Part of a small language model's weights.
Size: 11 layers, 9 heads of 32, MLP 640 SwiGLU.
Training: a variant of Adam for these matrices, 194M tokens, 5918 steps.
MLP neurons of a small language model. Each row is named by its layer, matrix (gate and up: input weights; down: output weights) and neuron, and shows model dimensions 0-191. Each number is 128 + 32 x the weight over its row's rms, rounded and kept within 0 to 255. Numbers have three digits each. A neuron's up and down rows have the sign that makes its largest values positive.
After each neuron's rows, "fires before" lists the tokens most often just after its 100 highest values on Wikipedia text that the model never trained on. A number after a token or word is its count.

L3.gate560:075132173147162197119104133181149143139153086138107108139130130141076127154167162158135118165096149092162078107169112183130101113122121112114134070128136072127066102184172128124146143131177059149170162190146192048152097111166108135131170111104110111114119164149133134091150137175168089152129132135135127152121135134125158082092058122172117074075086116136107148111145084121115146122132140161169176131146077129107104057135130148062161129181098073091123046111090127140113072088155144167181084114084079137119103126178066071101161108117141139124093112106103095117128152107137165113
L3.up560:063091201191134176088089095122189098095191139144131088140176131099137103157100158131127150138136117095124162097188106134125125140128119146115166100096119091139104118202162127116159145090152070140113143141125156053157124173170106066127155126131130078085100160173130151120162101135191099121124103123089110149134095128148096155136087111113097116141078098138060130118160104156151162142113129120214124170111042167113109090119125134129108137145128138097106036148081097175135108170181153144170126095084097089113104129106088051104126109179110137113092092096129090129102184128169133126
L3.down560:089104203121100093122115057124176113126170066129107090220096134175155101137114179123148126118136065101152141069195158095121112126104135159123144114090103109107163125155122126148145095126160115087129149104102139071132103181096120111120146162206122114118128120129108141117105120077175124128168115102103080146096185162112094129100090066049080140106049140106126111188195206121117144171101083084151125154132077146143158114118149188083103126131121140119092104196111126149175141137137127067157156147160111087110143133133123131143104149171126112136142139115147109138073123210128125098
fires before: " " 44, " (" 30, ":" 7

L3.gate381:112141125092099148093146140111144109176162131080138104121190110088104113068124129141126122112187189107177156151116116117120137143084136101043186102154147114142073066091118135142115130129141176123142093149109055094111099091157067168120081092126088096104102129039142177211133092158066069117110118156100176103107157110126135118093160095167155091108117142129123139113141114066130164152139133089115179125089103168080087142186153116115166099124068144140100158093066124152122118097129157162085203107119147118145103057100096113133114121133135093085167140120114145111104133178168157095
L3.up381:126121185110117163119127143083087118115139164134138085107165097105120104115132172189072151115110154118158105162110120142173137131169115122131103104087085158126135140095135096163132124135143151138118063170170057169127094145116134131132111122151080091126108114091176203135160129121075104139083101135130165090089095139145100093143203145187176105157116150180124128130109100069120153128164121126162175146115120180127086122089132121151158158101142103063102125087114141100064174057116163051130106150082093177124099052159135107111185128093163124100204185107151095068152107185153119089
L3.down381:112101122130121064127166116117108074116133128148172075162125084144160081070149174163124127117105136173164144115097141162115148103144054144132060123086131162099156168126106115163183168164108160146146093131064135183136141178130118111120145116131180104138090139109114113114126154111176120114117159128121128155131059211147114167159185195132206138135141143183192125131128109140123118094157113146161125127102142192110140176098115125133130111099063155126089125148114177132079169146118171139130100147171129131067098131139160090163160215119142246125168124100102131077139088126161144124
fires before: " |" 18, "1" 17, "0" 15, "," 8, "5" 8

L5.gate303:213083102068106142152091141106174181086140105120162101164068188208138143100158128188129100102122062154102171132117126071197074083045134115170148125121111106114117149104129114134083062156148129118097172093117142122131118104122156182150140123131096193220153110148135107108096148133168145111106074162125084048138164161111152161077130104191097176129105137172126125133122120152052135126198164119137119089149142069091145118167119149111110168126132109108116098089120188117143086090126107139139092117106147136135153116105104120154143174083109123139138123122124123137123094128126105164
L5.up303:140166145124113121127077081147107127166125118118087082110114187155116157095105209199072053123119103107128158167114142107171091133112165158118113138096129151128106139157086135100118103138149145150155127132132149072107129123157136084148163121141123125138125130182128157143098112064152177086108083191112131125112120202177131210075174145190124205164083186096062057151119132118118120121150130090107133101228143121136123097078095154142133146130134112152141107131124205164111143082140077142155128116134124158151127117096182095108143149115074145126138170129153094082128075072130163113
L5.down303:142134131176095149072141095129097131088126138134079126125134147107122141109136110151166098121183099139124089118122158148115121130085014184166148114104141151110120131101082156107068141077124188107153106077076150112115126074123156100142173095172188085124131162142101037130109129079131085162141125134105131148124164118160134099097127163159101141111128152158102096128116193129162135091101155150148185133132190114098188147115138097138101166075043181144197107150100130135085130187091089165120146171143120142149077144134092188112153146124145131081078064057130169100123125156138112114
fires before: "\n" 41, "==" 19, " the" 4, "d" 4

L7.gate595:099095158137125157131182175129139189135132156113141123141137141135100074036160088169067089104129043094115099115123116090156084111110126120135114113118113096132076102137126170104089114135143129102181132127067146157077173108156160119176175038079092052126127149126135092144086166166109125134165105164167108103105124107112127104189109148124093133088143120120114150128105103116165145151080070099159150134180134114144126149089114156161179151155130098150102099160128187120077148183121155140104109096106142082086197158121159142043103171133136085085097164109171131151113123155096112192
L7.up595:098131104138076133155044112144163137109150104152158151111119109104160085111144107125141142098105167143087120095115172192166088165130129154159160074123132139254097113111125099132140156134122239114111164131146166044092148079132119119120147171101120112171136116110181099128042096089083128157152119072085121124139097110103219138129162137082154122096148083128130109126153127102126149125154166120134154106122116155105101095149199151154109165144142096111145167135121188147147089098156123134115089135156175103210144148095165145111148135110117126084090102092142122176119139116140135205
L7.down595:118082095108112153133116065134116189110141068127140154181095100109089133091093123149152117103134109070085195102103126168089183160167148157122091125143150093129128116087164128060094155112092068092122113154130147086115121112177114088065148140140125100156128121105169121133113168130129127182149149172116090110181172128153124129121113166088168123082143102063111167178057118150169134139161084118087099123094085077130117149148174092146176137174151074143076152119067203092139118113179100171105079155116163162196133140100133086117107156091136146089117174126129115109154148079069140101
fires before: "." 52, "1" 13

L7.gate363:149144115132122159166169090144106095103168140149141117149105161078110154141123137110159123119137197141103120159179158155121100166108102099066129122107168161214166190137075107166113112089112193165151120124094066154186144125092122151098144137094177146112138141108128198119098130061136111159149194120165137112161168103163090143141133100149133130154188155100070172151116130131108158161089094131105137132135121079157129066109110163054122133151083162100174112131097144052093157199103129101130153123138146117172182129147132136051123117074071173169114098140089114159182107120123162089
L7.up363:165089126131144126065151073122151155106116094139137125149145168180115137084076113105136171134040066100111167134144149137133111098120154170152093132133146086089144099202144091136103124111121072094080126140060164146189118203122123174167140098092133151108084123145188111112168143083128165118132190125140167126110102128160102105122110114180133164112155135112139085196089156162120123095160065135155118096119135145085123075187107127113108082064139164104138077207105121148042139133151114088176093134160142153152139150116110102119124156191099136156081138144135111088190097106151117106
L7.down363:098122170154157123110133118092064120125132121119119135163103156186104090104127114140099129097140152105083151087172130126132141154166105102106124150141193120143110111137126074100117058138102071154124142093108115124137164142224126121081108133173121096140162131168168205138182093095144126175140074174160101087128072132150170126142134163104123095098082153130120125144139177127160081106166180116091151117138127141087091149161084148150191134131087116183073080165132104144154126116149081185104072181095191081172141072137082091169172157178129197138151112185150146184145116106106130138
fires before: "." 26, "," 20, "–" 11, " and" 7

L7.gate224:155140093143042132110158162090123121132163118169141133123070074134118158117142139134078101148092179159093150150099146120114152085057155124101161137132153096106123133122144107113139104163147097106105117152147108112068113143169148137169103148119121174184144147122154118068099152146101146123104098136140102181111151115141123151072137140165097098133157146126119152051183099134164180158080125180104149092146169140151094147093103093152187200145099114169108125110096113084106100109087145176081152079103043113115134024167111075127143158149158138148182127155114144080209109122140178185
L7.up224:172152105060164137167171142157184112059130106157062123165133155141077134093135197189175154095174161196166143180190100136187122105107161122123134137152132120089115141131074098146138147076100103133132072081160158125173153130131102108137103116136147107128140143177129173131153119177120110145157102062059130151149158128135155172120091170150141053137140142149134137158102151095120171152152124127134109084138165102163150117143160141194122126193082113133083177121111102065115111107132132105166142194058109135112134150151172180134103089131099128085176110096163131115146077148133142071
L7.down224:123148175113116164102146103103135135088144095139102153070126159157114076128098234132092152126158081157106143154149122107143096081194157128116115124094052125126112136181115133143166151097143094160109069152151090116133051080071117150152125119176126128122107097124181160142150126102158112131152088103103102169135181167185177052136113169157105158138155102112099125147132150130107131138216166089153118118070078125083115145182143120118122193142136096145072206103142163118113097122141126124122162200096085150128155145106126129112165166103167132085168124119144142107140087073186170108
fires before: "0" 26, "9" 10, "–" 8, "8" 7, "1" 7, "6" 6

L7.gate28:082147129165122170120134135142106145115087144143102123198150183126124153148109113181136084080156169206108071180162099053113167145093125086101136126179144089054127096151198107101131089120132111140117145148110087095132093136073094169155194167098069143126115113150106120142144109119130085102145121187114168145134150063106141140046059137157091173164173141144127236117131109165101143081069117112118175092134127092104159100102159108160123131085133106145160077152122098132073094152140128166130112100123114130127110110079145106114113155121102129128152158092106158095055141135128150145
L7.up28:090102167147139134122191133117136167108190095158113126117153101100143128165096116182128091155181125160096132097088127083143116133097173064102142170091195144091196071111177138142134096131093114158090111110124076061111119147120113172116195124148122112117106121108149145121211138166153091057123117167159197151130135149134166120092096138154139145117168151186124132135133112127114122082068144069173169098127102114177114117106133084109083083128103138126172134187150081135150132173110212114171095097130044136154149102125130180142109152135104123129132133098172117059073116107131097095
L7.down28:074133105139119164130109101158140122102165181146145127126117096099099134138166139098119127163118118163101114092072144154153069130093104124121137216110125124173167126110170097151140161156127098124097102116163106099096175181106129100142177149107124083109078135089194172099165184091170131063174122123174149104084109164164155121077130112117122168137103103193082137123179131137104110096124099226199127166139089199162150099103038093080132096144129141130130122135110116131124157140088159153142091132109117133136226124174131145090118113122058119060113149146136119105084114170155109117
fires before: "\n" 32, "1" 25, "," 12, "-" 7, "|" 5, "9" 5

L5.gate506:148129071080136106118123114172154154078103147143112178115115176126078154087104082090100103113115102136157080127154129135197164170129133126171158070125165171142106023169152129130104139070130103165159105186162193126108151049124160127170100141127132166143181138113100159166074201110158130086141126120107106131112080097113087148066140175088125174083109092164085136134112106169099109164130114127168108092106187152108125138124128110160116155131114077059097118138168083141096119138123095108137143080143179081094120109140135157094126120165099114145133117218119189157138171124115145142
L5.up506:085119158138121098158147148131153146167148101141166168137212181149095077127119153095165106127092159136140166167117097097129126060195126106121173137088166107130084059081101156169073147077151074126129102129145093167106131186185126152131187084162102130186107172146126143133150145052121128109130131122148144164121134043170136149116121165122155144117120113114149135120120104154128076151043157132110123143116137159128157068092186160125056124131077089086173153166105097120092170093141163169121158115116136133076095134162121134156125194156139135135167139156183202145157105128104148120
L5.down506:128108083095166174142167216149103162090109157092132109150143162166127107111168110130154118133147110050137124120091146135148094112111108209052137134162118150076130096083178131124127136107140141098067136165162147106118107160153079165135055080084101102153113076100181125162111168164166159112191173106130113117102099065188071152107137190080149138150130139113110156094090205101131168118174123093085161151143137171115135148102104111101117135105132100118147131151161141130144105174121122164130103118154180171100191120101155074063114147103115106107172115150130123070166159138175142092
fires before: "0" 18, "2" 12, "9" 11, "8" 8, "3" 7, "1" 7

L7.gate278:129123144136104103166161135130125179167122142078133112088097173126117146119172191139155183139068130109139107137152081120164167131098167108108124105125178042159121097109117129084099143136122109110186162133098118133097091178136144138154156118086160077122122207175102131092072084165118107108124067159103093157143160120057097141114111144105113176110168123133113180038149080175102126114098128165133155051177141095089146135073107116133146076110088138111111137127107175127177113178122196099134163125121135148118166100113108116158118195171118119159157094147107192186147142155159148187
L7.up278:183142159205107097134185126098116114086179088162141117160098136125161158110196188129109134154181166116115147138162123111210071136165096144095149158103186142085135101180107211105126094032127101154149098123081128114082118156139144166166145143166199117132101141168150085115173132132157107069093096110138086098119152122168189165145137139066116182105114149154132100169177132114147157101112132079084170059128160142167138088112136079133106086100125091164142084160132142140106137138092162135138156099089120124146121133111145081172114158139125143175128103109166171139103104172124140113
L7.down278:126133095106154086179115132122116138130139106119151109124133128078077127113123128097163130130124155128130085138199170128136089162171148096163109126073130111141103167114159133125143118110130108156108120138077152099124072156125074158193157104086180128150098153124071154063174141123176097105135088103150119087130067139206131151099111126089105204110149157107210067134150063151156121112143148086072229123089126163160120214081165104198159120102176156096165138129142155188131194157100117103134137122195080107144099133146162142109137146146115132172151100108123134118118144175124133109
fires before: "\n" 83, "-" 13

L7.gate84:161119078123121175071100137103111105162089132140124137103141176157102191166140153108127114170111189145120158159168173091176150165084080136057156103078125100108088085100147161107159182155167130095112147158059163150119118156130098176139140140121149124159159187122130076109137066153112150120116122113124082111167127172109224165097078100113062098145194122106149155076108069114129091092142103179109134065161100096096150147147161101097189129116202148148134115122127150139120130174117152142116088085144118131131132118075179115144132139135111069146143108085156139071095105121162099090
L7.up84:154157150181157179095118090132177138168120101196135113141165142136125124132119193112159129120115157107115156120159143138168109193065070160117069158091145152101098106159116202141186193124144113173140065040103119157131127197126140165106110109144141126127133101161044141098137084129168151092134078118142109120146146163194210201115178119163077160107179157102137113177143121110147132112127102130133145045102154102134164126131131099102143140145154153137085101166153145093087105169130156085128128076136102118122120148105147103145162128122082087087109107103142120068118117187151141117
L7.down84:068101143111117075153122113068128094095118104100166166165127119122131127148083171152119151134150055113170184102101131181151098193131136113200086106104141144169045160096134150129095136097094174110128085182069124164103084112069138111130130120177196130124147083108127121082141154136213115126078185118146142169092100107204093065119135160163103123144148114117125096139104195123166130152147141115162156110113102073168141132125142103141128145111105091201122128135148127163124144142155099151149141116157138062124113127146125183131136172176122169133109159112093088065072123090119154074
fires before: "\n" 100

L7.gate489:123161104054069131108140141161046121138052159156132118131186170106146106115163138080168071128140146158105100146137119083126107158125128172145107149072156102076114049172155153111163165182146117123135070163080061130160114119150119146101122160124104179131126126157124109123105124112080082154149143117135140115185147089100166131082140150077117175137169102090169117115149141055101202129162109135139122120082088087108150090154159134110150160123142124155193090152140090153108171096139086101074078141143138143116068157133105098152138209116136149131133156130109145134131150054149196161
L7.up489:165182154153128093143145167134104176156094192146136111167133082136142109066116134094175126108160118131106157125064140123109149142054151169149107145136218123098122136176103155196165120093117116139099104150037087106148086139162117101133136090137183136132057093083143118128097150095153124051081125104156125057127086146079180117139159109089147163095143142120191109110132121102144157130167119133189081088072126113167135170128152159136053143067111096111141068127142136115077111107148135138119157122101088153107143122080142094175154088172146081107154124145120089107088125082124123113
L7.down489:066112128151111171171130166040194124159149139096149136150106141116109130103088129090136117112128083197144085122097105089119090155167194156111073162137105144141141123148095128145092123103138154100157152097125150127213051166152143112082174089186082125097105167105087111162109155121120204078141084105137122105104091124144106085179129158134131102173138137087138109185208122130068126122098091178083105105134116110101097096099158163136122173085144073129142102101114139057102070139090161082124148129107151102103101149110113077156130125093119144099093178159171087140132143155094132121
fires before: "\n" 88

L3.gate574:039104104090167131144120132183195148157096153139162077139139128155091128136140124121180121123078116142127083196167130129156162105066109095118193100144142127138119097165153141130162162184088120180179133146179120191154070143154123141187116157121118127121148115123146184160120146156111087052137158115109185099130096116163118103094151200160111161117089168085107150154154099102134154089104131151100148116116095155093085094169131114082117126122143118110119100150122140133238127105126141199119115140077170081147081122083126141164131102152088118120104098167153195154135089113139064098
L3.up574:167097105108124178180151126127179116131150079068102183130133131121089056122149134129093104166154117089173158111194193129140071159093145169060159135141206126144118096147145147135098120118129089131137158131085136090122171109117109118132095122119110132133092140129116092055146103141180141114183137128120149112112109071119129160117121079155122117162087168090140131100197138150093085138128112183089098155117078100164158080083141098139094117111098140059165172162088181175050115149131119149114087140153126125112116197079132139098083117112169079033148093148120115112084122100105128153
L3.down574:169112073124131166135141101055134156128116095122143149153167156160076122130154152137091105166121165133120166180124163108119103133129121170093168060118062120105178099192111107138142134133199116135080117082182127116109070157138153141127152123118106125129133145122080104109119070171162126159108114112091071122170139139184122125102135124137040075086107170142083105170118117123150120144095131114076092136193120187144119077098164165117019136139123119129173227143090153103197117114083172158102111113140126170168110134112112117154102144127155129113148101134162113158068183130144091118
fires before: " " 80, "9" 8, "8" 4

L7.gate545:125139077145077173095142142102083176154113152071134120129138088157102076130144102104114123086151117167097084160120115206132113089135139141126159087104129137129120164172130080121043145111169068096121153131158169123151163129141188147102178106118138161142083130130090139134122116098115158176129145151108128187099137120147153153138081110183121100181117143109126147095095138107108121068145138168136147137129105119102137119143122149139182128083117107146215103148103153103099114148101057188150095183094172136147177109132101194123054121142146178112185194162123074027155101087137179133
L7.up545:123111137136078144148112178178058137122135175167149135146146178181112091135088153158154173173095101145109146189142171115118108142134153095119136101063190091111147076126117045080162138158120149141088128114104110104136110102099162087135116137140109105118162091121175131122116147103149093200159176151142205056169139186088143150131164112110076158137128098153136189133164086195115160172100110095057137137152116178113160098146148071130087171130119116099124105102176117158131176074164173124093141159150123144147170137151123092182114147162126132122139144164108137126191160066102094121
L7.down545:135116152132064171103164128152074075188113094118132093050171087142176118164145124149147119147137152080124075153136182154124162143149095130141107130147186132132073142127098138118104122136152111096132087114160083158133170126140147126121170125127119168101115145131094118121110142080125112140142080081173175126138149121119125087129122144151074130142095157121159090192092069146157148070090123053194139092150117157171133106148171192114165163164166092100093138107115173074136093072129180176039118138117156131137151119185089153140154145159175198181147154146074131160134086121155168089
fires before: "," 42, "." 24, " and" 5, "\n" 4

L5.gate397:125094169127129088134144137128141097103121171167087162187065094155142147089093099145135119119146076167085077113101120095048130082139133111142168096092140088136081151135138120129083172171203109113151154121118178107154105082102131134135182115169155152097141132097075097153095166128193172088145116138159155153114103107127133133106199098113077160115128127072206092165157067158152151156146146181143084108093129095106133127071119162151093163096106098079110120112127105094079135100125134119071075110146179159067129149107161146119129211115120122108157138064158142167091191129123113131
L5.up397:112159080153198120188147133101145130145087116147109115138116065109097124117154138180091143147090116170131186060087068147181155114115168098137102157130144130172077110138052175193122155128119097117120139134103079144142105120139155078087135109107098089105140118128141106115173059114095124059101104100133078159120095127121190080164113098104138116116153116174214134188103107074101153110152094130078074103142113127106101141091075100136143168121154162116140199182136130097138116135125089101191157100160129141131147112146170096149127136175162109122111137028118124122132166147153125183
L5.down397:155155049132104148062100097096085147113185090084159077134109131142151091149122111124141158165187137105098174117163198108127097130130078120143062149164155108123145106146181095104161148112134130140065119140055122132166180121129151083151112094147102140107090133126139193128166177077115138161105080154076131147187108162130166113125048103140097125164144141123075159100092177146111138121148079081151138103089079099075110139158147124138091085132087053197108146075136135149154134141137137139136067147134093113146147112151091169123117092138119139117160059129141102070144105092073132092
fires before: "0" 37, "7" 11, ";" 5, "9" 5, "3" 5, "1" 5

L3.gate372:124130095120125177083113226121085126155118108059174135184159127102102130131119122096096107087186203132059110101105059164123127116156099127109124090130120228145076181113146133116137132175111104097136086116178138107091102121095135121113141060147105100113138148138121116145169154127082140115133129084104187113081141160129121136085111214119136166135129087069121115091125073099157133117105093148139164142115091108163124102117071124070144136130124170105120124146169153098125105142175071124041124170141091144129110147174135147088144071122144093089096122113149154065168151121071150109
L3.up372:127115119075077153092112113143092139056107133121117131085171099110107104122118138135166103096112089152191095091103147117155137146152131135165136113124136104109139137158159085126136088102143150134183140188139185209154139114145167114118091124146125153173153085151076084148118137093089088178174158188096164116161146124132073138159112101179111140130169142060144133164142164117135116133113161135159150112111126130099089086062121221133151170116140136152089068156148103172109110076065147125152180117137173207140114116137114129131146128101115072061189158178073143075140138129156204104
L3.down372:136100120117140178120169170159111164100111130160090147124144146101145083065166157171148123134138108118123149125134132083137160127166182132152190174097165041132119067098123098113091139075116141077182077142153140158145123138090092138120119087137160115112214163135112148134133082098096136135115117137110124099135190105062143086101138152118190092104088124166130134151147152150076131189149150183100142119121159161108125123064189167159103152108141169189049133132075134158107178164142124087199146094184179112101145115121156142076181140124155141159155125149113184182125077130123111114
fires before: " |" 30, "," 17, "." 5, "3" 4, ";" 4

L3.gate406:129118108098130106103164163224102149148076141120186100159130114123092088131123078119130102113192148100125100163148179188150128144099159123140160130167136135103097121068178160102146164179142088178100186102129110133127122160136111088163116150124160113076064124145115102091132129123155151173110183145069170131122134111173153156111110143112110149139124107091155138174147085145155113090121172163134126137085066155081122117192113121113109050120119066114124104177116084079121134102149116187073109170081075186092074145178146163074097109113114106111100125102137078188160159099153156081
L3.up406:098117102156176158173105156151157112147146186099096120110157125163140131217187154099141114121161099144142126188157123050120131077103160126084110177150141114157086072146149125157136120132164178159115084136171175104135101086100076161093085116101097172087109103087137166109153142165114055095095137147092166074141102063157109058131136159163109164108116124098122140142172159154120150112122129105085143080111150106131099095117128105094132176179130150085173076105137100141161122158120090162159156113193130165144129121087147121153056156098094103067137089196159138182116149154126083131
L3.down406:165064091114152175148117194129138150155064110162117138127104197130158175116149160114154136094101097170150144187186154047115106124102167156111114077078183112107136139184122134128107134092163126070102134156145192121123122124144181152138148115118151168125116163055080139113106116127123129221094151136116102115164168141186143059089161141100133180134127170113134080116173205156136120096121148165089174080122157115086150085108150087104105181138121141189148184060172106172125125121123121107161126139158127131130145138140160148117129134151139110127153112118143129166107107208085115084
fires before: " " 65, "2" 11, "1" 5, "4" 4

L3.gate260:051116083161138076107087124186100146113144150074136125125088105095111113172132159153206142118167144102089148120088135132046125134128138107112167148139121144121071103126118185183079148114105069181124141137084076136129169154139112120136162123131091111170130127101135214125120193114126151155109111093106174146084153131142164174107142154162100162135113059078137142144114118152154137106139142145111160119140120229118196117077158137118123128122093158145174099175148075093103128132192157146058207102121111160200117100170096102141097094123096151104115116164125115133144183132156139144
L3.up260:089115089141134074131092134132149118143120209120163118121171118191067105162157127141080137181091110144110092149161120182144107116108109134155122115128096116135173138150121136166219205203078169111130141110152120125175117141124126139124184133148104149136115135128146087157110100154146190077103173120121152165104187131113105124124168116152196115185174091147080148087164124124143126158091136165132145106127163192153110143185111076230084144107120112148143143130114132109108134144174144130160118099131113138122102121108130067137046114180109162095089136128062119153083143078047127129
L3.down260:072128162109159082159135079093098136111183126099116131138102137099172104073102117161110115121101110178122175160124114085081128141136176096116098107179127149112107121180105064102155134128121165097103128129148140095116158109169082131108118151109164177130097106131115113074074186081192162077067099142131100139170146112108164112126118144133091129158110103138089080083116157114096154165081157013165126090152110080136083141182062109101087075137177105144149076060069194171133181152100136154168112120110098126075125143122130116106115151111081125116130127103132193119119126145114125080
fires before: "1" 15, "0" 14, "7" 10, "5" 10, "8" 9, "3" 8

L4.gate452:090094178137112162115145162160142143142153170140098155167146139142107155153083075114051093181112106155162117155142160123112146088037120089129124131171184150207126055122231070149093109077139138147150160131124126152143111135139142147047097076131083152175171134125104102159170120187109076109131117150110160135120127078137200102097126121106096141083160152124084098122190161102113155128118144112132123189126123109118123120136138169148086170102149115142201130131104169109145148136140137109126156186081103128149107125109066115106095159211120118115154077173133142179141119106126101128
L4.up452:198145120089148122119189175148118104125186114110149127098155145118119145082173172138062102165148138177141116210135048146152180046103112123068175131154149145149146078113135107128097099129132112170173103149155135139140094156144079061102124126143139101101119102089120136124144149168116162138151144150092139123160104126163191158102135141155173105110154117131168144103144115108088171132157137148112081094100118143130113110135182135070139083112135130123157099057068197138184074144089145171125103121097154105153100126128083062147108062092110122076143075168063142107144107120140073089
L4.down452:073073155174141210079094134124161163096160205150095125198108145104148127131092158080121108092127145157136131091134116100168139106090049155164156090199116081091187065100146083143129130053162098154119109214151129100094096107156158117163098120170075153117122178095166131101138115110155119133102108107108120094167155076097154127090164114075070170126119121157124089140157079114167143157105082146123146126182124117147101078091109151168118135111119121120194167142137145109145164120100197152097116170118112104109112109131086143108150172151125104161145131127157105185129107100087131143
fires before: "2" 14, " " 13, "8" 10, "7" 9, "5" 9, "3" 8

L7.gate15:120162073089110142090103123108145152158181101137179134079168157095126083159157114185121057129117130101091129145156136143072124137116169100072095134107104103145118137154141107148104072142090118093154143127078115162109139147195179142082148189107147142122059095082122168114118089104117130054111054137124128154114136091126101106193193116167058066124108139079161150099148111108170162069093168125104144115096159065130136140126127104125163126203108156112121129088075143174158141137138138098139109108128154035094158100074073121163120107125173105157150103116122149086116136119163163146
L7.up15:192156120103041126127106075080122118161173155121090105146126149147143105086157107183118103124114127078122119147115094140151165092127113161115157115105086115145122165103128107063160163110187123078137132150152136141153116110148179170163092131100124141079103073064172114114066124166098160162132079203180052160123116123187136118118168095150108131110170160092145135172090114073137116143106111181111169148132065120104133155107164119137131143124104141135131076174149129128063105161141095094155115106152168065090142120113094097204084132170173108138073093129161172105115116201125162142
L7.down15:145065131096126113065144182092111199089189129101154134128130101113152104124177149146136096145105222086068162145112140111188126139096121118128154106106171089109091151074173177196104103161133095144191101122100083145089186128125123107107198118115089122133104115114094139103108160138084160149134133169147118160074085085015163154127193156124097119091131157169142106120112128100107080131114089156132138117115086112113130124146085104158137125167154145137175137143121120101099121117108118209184105124100073134114081154086151135193141143147191078129141120121091167144126106105152148124
fires before: "8" 34, "7" 19, "9" 19, "1" 5

L3.gate421:156147109171098110173107101139207143143131101077148122095116190120087107154152108140079165091109065109108154152170208150137134143087144115098062102093118142074175103134069148153164053129173075115099117098105122149116103103097165131135102125104085109140126114126118191102127105078179153113116096126187156133156163127137102122174166149095093086068144144125187131115080114141158138171087146156072121104179195170119080156118141085114103159186086118080138156122108127104139141071140103152111139103147136211159095093154158124138137116205133132160131100150116119171098184137113142153
L3.up421:130128124130142123127150133163114118203155126133173116128105166101109092177144124195120163081123101085135134106151123169136192116107176123095103171097102072161108075131066132142132121145144128109122086103164106078162116087123146127084106111105158163107068134141169141132131076097140144137114098109124139074122127097154084118098203162135131025118150079175182177083111141158195182186163135132134077155117115145147159126128106040078048108121154144112150188151113064122135148106150112162174084117095140124172136136152137183112113053155131100139131107162163137101112173136136105165
L3.down421:158115142047180136176134144148107169102114147161132192085126126168154111093206101075115083121107148064147194162161059136119115100119156139179142145110136141102151097125172141054097126126084137157142122123159108112124114186128043078124105161173149139086108133164124094147126143195155168156146156058136119170114157129170111183115105066152140169114148136140119162165097178104112154152164103107158158121151080114140126136158101115164149077151141124132080106157119165168138147123130157082187082144106114102180143129108154089149146160075116139140102132150197118095142064082148163168
fires before: "7" 16, "8" 14, "5" 12, "9" 12

L5.gate417:137102130062177140083177121123143111175145106142104117193129102107083127093115163137138073183074140108160125132114120105146160126105135117089150165146119100099119108141140132148096205109161059146142176086158132186068110131112102196164118160142123174133086122152080178048107170198084141111127125135202115135146172102136165142093108132131096174113197082149162166144119112163077088124119161143163102091193188168071065082147129145130161109110135103126113141146111151119130145108135136149162121076098103213155127153137107157137093080153158115109085115102155156107135111140088173127
L5.up417:151143153126124150149148117174081140122113139051089152146092148130151170073072120120136150123117128135100155095175133115094008146128128135158082098167135152187147144131134118147099142127179131157155101134099155158110129069140137110127189122098122150126127090090149168174154182152152134134117180120115155117050142087092118119147136141147167158090100161111165102143161135106120117172169126142100160137066109075103157103074135054169110090143079142065169153136174108119150186098097111130116068150167116103021137169135071116107180153093150079126104128114165099145183102144157117121
L5.down417:159068163103128134138111163156125139096163116148140099164112148154118091136123136145192057084138169112127145123163168090123119178164167200114044100114136124133158171164149104189120105110210081158115122063131095144105104155115125155106139165133127151194101103174133123178096140142103111181150110130131156134119096088097140046134162127119071118100129092175093144110086074128074169116085112096129123144164111102144099089161132116136126135108091084157143105147070122123147091097104145135128067163122165135124112116034175124149148130145179117206171106068147167157119185097112122097
fires before: "9" 40, "0" 35, "2" 11, "8" 4

L7.gate8:070133114129076143104070119089095111142124123173101092088073125130162117144143163139169130100111057144104122135148115119191074159130134105091187160110159138116132125094101126123146108089061101085137098113074103133174130179091179146129144108155122121109132110160117100115152131128119136164152065143112088139162130200153158070131145153129082146134123184172159206123032083132097117093106114163075099137112071119171125099083118072116100155130185091187172171154092131128129134145099131092149115137122126082166203159119131141137119138094098102080134119103110090187171197146147178145
L7.up8:103140111184159117094152105115118160158089098130134079120060152168190223119191175099194132160092161106127172154143154162150089185128128104092149161094139093114113113087159111166080167102112083149105125132132192081102100200118146131151132081093112159151192177116133134162158131121121107120170119123122124087142079068127173126119141136151154156149151136180140127072136146097074087101117107136108128082159137148123092107152082084103110113129116143109114108131108131105106120146135156073122163041102103083181212118081153080122141112098113148092128107095083135131144144071185172126
L7.down8:082161138104109141093133062116155073165140169054115152126148138164085109126123133146038105180151126127072079131168188149141160174088138110173143139121147099118125182077112092105116093126095136056127117136097135104149131116118120153058133134179119126096118135131115125091115082077123113117099140179120133111143123152222131046103151132109092156154090183168081136138126204139162170117118164171081133116105135117142094060190124105179164151079127191143168171140135158126095145116137108143115089143109137130141082130169105091118132205118130155129144086125104151132120142210108139106
fires before: "\n" 84, "-" 5